config.toml
n_layer = 16
d_model = 384
n_head = 6
n_kv_head = 6
head_dim = 64
d_mlp = 1024
vocab_size = 8192
activation = "swiglu"
norm = "rmsnorm"
norm_place = "pre"
norm_eps = 1e-05
positions = "rope"
rope_base = 10000.0
rope_fraction = 1.0
qk_norm = true
attn_scale = 0.126
bias = "none"
tie_embeddings = false
parallel_block = false
extras = ["capped logits"]
init = "uniform"
init_std_qkv = 0.0316
init_std_o = 0.0392
init_std_up = 0.0452
init_std_down = 0.0452
optimizer = "muon_hyperball"
lr = 0.00828
beta1 = 0.95
weight_decay = 0.0
lr_head = 0.00436
grad_clip = 1.0
warmup_steps = 92
schedule = "wsd"
decay_fraction = 1.0
decay_shape = "linear"
final_lr_fraction = 0.0
batch_tokens = [32768, 65536, 98304]
seq_len = 512
doc_mask = true
train_tokens = 265900000
steps = 4133
dataset = "wikipedia_en"
MLP neurons of a small language model. Each row is named by its layer, matrix (down: output weights) and neuron, and shows model dimensions 240-367. Each number is 500 + 50 x the weight over its row's rms, rounded and kept within 0 to 999. Numbers have three digits each. A neuron's up and down rows have the sign that makes its largest values positive.
After each neuron's rows, "raises" lists the tokens whose logits its output raises most directly, leaving later layers aside.

L8.down289:487449540587419518528569535534465419422559514479484528532496443504531486438480511505561445500419575477576546469504605456504520546530491562410474466495518490511423472490396568459556467506542476461466526481509493585535545517505606491552563462503511516449495390459493520582579392435435577495500506467517517485495509472459450479480524478441460510538438520451568456435520532415524508487463
raises: "ed", "ment", "ance", "ever", "tion"

L10.down119:433557567471449379492550500557496570561587453459451511574520493486408623559531505536633513397505465491482540543524453493460500573381457469485562596588492463556549488471455545507524452442515474545568490528412407439545579473485414485479496514496528561434446452535497473562429525543449519502457435493531480593485611471528428540496551463465456484511633480531544460518519603484453546541527
raises: "ese", "go", "ber", "be", "bi"

L10.down627:506538489571602453464511497469470496532450466482595496559589438555500424528434548513534523567451516550447603502416460440584448482599495513559467477544457469524519513566562442469521488461562466521518450575515478478468494539553481574538525535493504546503515445496403506503533539562555443500424500442637529389484543578451416476514522536524478506596480551522431464516348448455537450526460
raises: "lia", "ide", "grad", "lus", "pass"

L11.down619:411459562574434568509456547478446478607483556468443544533487517491594505557545507459469519459458490464447404526549482529489428471507464550536457508520493489514473547416468538463523483519452483474565403469459528448482523390455470435521515540440546400491543486536490505553476479609569424501444546528487528404543478515485503503551432480561574514449553576494511489423529597525483461548519
raises: " would", " have", " had", " remained", " has"

L10.down606:534546443491592429463426469520511541443433444542538475474481475466499520515440508436499501478502596450553441480485455611563492489578493475417583434526472540543559514410423420404536438438385629585498457511508520623524430458449514518480467562424585393486539466459551522539532517444530444529480495457475541469537475536548503396548598490482535578456504557470502593517504459527505563431457
raises: "ett", "ets", "men", "aka", "ney"

L8.down952:490505493533511525480401580563480421518536526433517427464467585555450485490511440547496539504421458450472514558446467522539549529497503580411539508542570473546505563586453456488489441447527510435504519458545577500522416506538555486539522472557497540451486503595424526503545447459506510468491483452454460539566519555486553566357464562417570518441561494445468525458536447479611439414567
raises: "ent", "ence", "ance", "ender", "acy"

L11.down760:423463493590487490630483601492525474550537578534535474425544513580440533489505447527384452467495513581487480457476397552480477486419515493511364525563538533430475491419503485478480565442560465535516504492480547460454534539520543552514572514478508610567488513398460562497576459509405414535489592535529437531491530603538454470447465474472506444589466534444503548476460481479474457447525
raises: "us", "ct", "tin", "cus", "ius"

L10.down451:426402510479428584506365524543509527488528462505507520536514484535541521488531565534499479475492540449508507556403574493464430525494478473519447433468516483429554513522468553494509495484605405495526398489448505451496523458436495451568424486555535518482492606443480520513570569467615554483498473500445458401448400490466533454574449487590503546413509583416512438514539557489474480527515
raises: " bring", " operate", " promote", " provide", " get"

L13.down585:534513512501522511487505418505424564542516501504505428544426559485472446482477471623440459603421458442434461494511581507492482434478502518425517609483462462492470511494408468463498484544500551430465520545519575475505433526480560482478450529543441595434489502543488451492544473469509511419584534527554515545537499461486474492414545446513562542431614512486423430555477571573542491522530
raises: "re", "don", "wind", "ram", "m"

L13.down557:470416476476603485516513412481477421455499474513516543513493441594500425530443554478512571469492473557440449541446375463530448437551465440505488474475478422576458530560510484444471544492504508498433457559498515494514535505521508544409446525463597583559507471418524505428560552437591502497445510488509511481394488448480495508495447453455548485417485473427573540538549452471423438475538
raises: "ct", "men", "ir", "min", " longer"

L5.down764:457518528524534558570477440448528517575467501516482508522451568457481506528479428426485494541501492541535561461443513485451468587477555410452341586482450464514472520491451507513523405507471425488538440563573542531476547464467559453552501469541541536460656533522411432509502505520449492532553457530495499535454493511550511537518531609499464569486453543473492474477485400451619453566495
raises: "ique", "em", "fin", "fort", "eva"

L4.down276:502451442521387510537468556484492616476587511535415583602534427493493536509461506465446545602538523498518492470444466511548399481532505536490485486515489451488479525501489454480422527535567553489466477392426496466543500490601532457448484539572533495469562514524561484539474471470449455452533499502529442438458476485502515523545525487498486443474514446454549505485490522567516432416407
raises: "ue", "ial", "uel", "ship", "ence"

L6.down962:468462547474567516548463625504487465527531464613530508505480529522548532467422444555420613492481521392491475512355431499467393505489401449496504522547536439527528504491446511468551537548506391424496488505526616572557486487558610520476487563550512541539508367546526464473544528508475610493491545453487580479495488499446575609489504469520498469493510517457610589493498441576499522475550
raises: "time", "ning", "ty", "iff", "ments"

L4.down177:529502442503584544444465482449530427525495490435462484524490557478507562458468461505480499502479485486613449482412480481522523470579550517462485496521538476442444529485533527524539485492496538447633522469520517445465491471498540562545541425512456506593512525479557428495502507572510483574557544570448484579480426492505480424507513514482446448487532527513521472471505466480439586433524
raises: "king", "ley", "tin", "ke", "ning"

L11.down146:488490424469484530515546476559611522542522447563518479525548531445464425557479539444483504491581477581478528549513503462543518412390518509540577474463433522508528474499539487518547532512540424530423462409433533463412564632556551451567397554565448526492500548447418559548489505473577560650511511567511589538490537420421565429441504562593476483507546488462408472488576485456504444568614
raises: " director", " chairman", " president", " Chief", " assistant"

L11.down145:499407435448496534546469506548524498490471500443499427479562520492527488379544477522456510555471493466402561474546481411439563475500439503478475512506593519466492528593481511492558532518415572509487517456435407459535400520491494485413489576530522474487470523582485561489469503521489450546532418507540541463609469477547449537567416550412466557524490519523621473541555503500465416587438
raises: " she", " he", "istic", " wh", " about"

L10.down436:503513514496466503494517452531591520556527494423549498532505469430488488572493511479526477394552495473584464503538620433526542416609473558561530528596368532534484424435501489520581501427433505400493569509520456523584504492547483564438421492481616501507475417474579559522532596575564604529571534526535472549536480504458507518507480534451537439539556504484553465518511601469483524465495
raises: "ably", "ated", "ved", "low", "igh"

L11.down898:454457501375500554491528564581544572504411524506530490562564453447502474537533556444549495549486580482451509571420586542483493474580437465611465517383491390407534450471445433458545412449571455465467466469475458485494621525440518459609447533485508454547532499517517430590502598473494555429483599478462519405470409422550545530530479497494603456538443560450535514476428509599506518544510
raises: " run", " take", " form", " come", " play"

L10.down648:486484500478567441570485455472609447471597411374574481525486508458429522555527445448492478435541529501539390520539457498569541468492501401479499539372486545501499471487433510424545516493435593514444481484510539503637468482497525518543495500420566629497533512471464509521570497528527494530516403481544536448422570474462536525441513517464581489575493473498435513507492475433585525513400
raises: "e", "ee", "cy", "ical", "ing"

L8.down420:494462527528499359457456555519485505489537496422534494495414470452471495499541679442554500538473458575594466456565453489524494503475419466525491556538570548475558539494542558531496470404464460544516403522495472428483539494513477526438427523387477560491461443468555462646565586452462432418523498466561490441454571513482512491527475503441482475431465476436505540469546470493529671496476
raises: "ly", "ness", "est", " Times", "ware"

L13.down89:444517478539532510520465548430494511590575531476398444607481457528386553478494432413593516554490510439428454524441425489515531514465511542558547417508530417469503527517478432614491488444450518461551507495513464565494524566486494561500546526453483614521501453434566501532540555574402515466491506578500479546479591544530466446490560461476470506466438487353482486507457476450516463467541
raises: "ino", "over", "up", "uff", "ov"

L13.down169:465502534419540433453497468471489426454535425497617456518556540617577491484471524559515522483543474462487512430505435517406518535541534546487511579537525513614587519442537450486465445485570418508452533493430544581489528474460578422484459591502501519445596555420576563458519458483527402482510493524467536500485455460551552510520547355486501466500430582511576436585447546464417521552455
raises: " June", " February", " May", " April", " November"

L13.down416:469386524531508460423422485470557524551508489473472423495442547474480484467595529514488516409550460529501472480397496500462479533499417442551496549553440466546487507551420428516510618452539437487411501499522464481485560535569515513511499525451414548478547492604532495547487465539466505497479493537554540537495492565506460487483524533461503492497482447529523590540411444586536442421536
raises: "ence", "ance", "ency", "ium", "hood"

L5.down908:516518631575497524468490399499379480489573511424534492582457520475505481553537539441502530507426525560547515451460463502518557471486479465574564512532426492487418517483554538472429516494487425450459536499473588566505460409489517498414493450523517486463475620485324489529449605538436535494516508491490529431529468601551527486533489549480542483593550464419515508500474555582513580446498
raises: "mission", "parent", "mit", "media", "verse"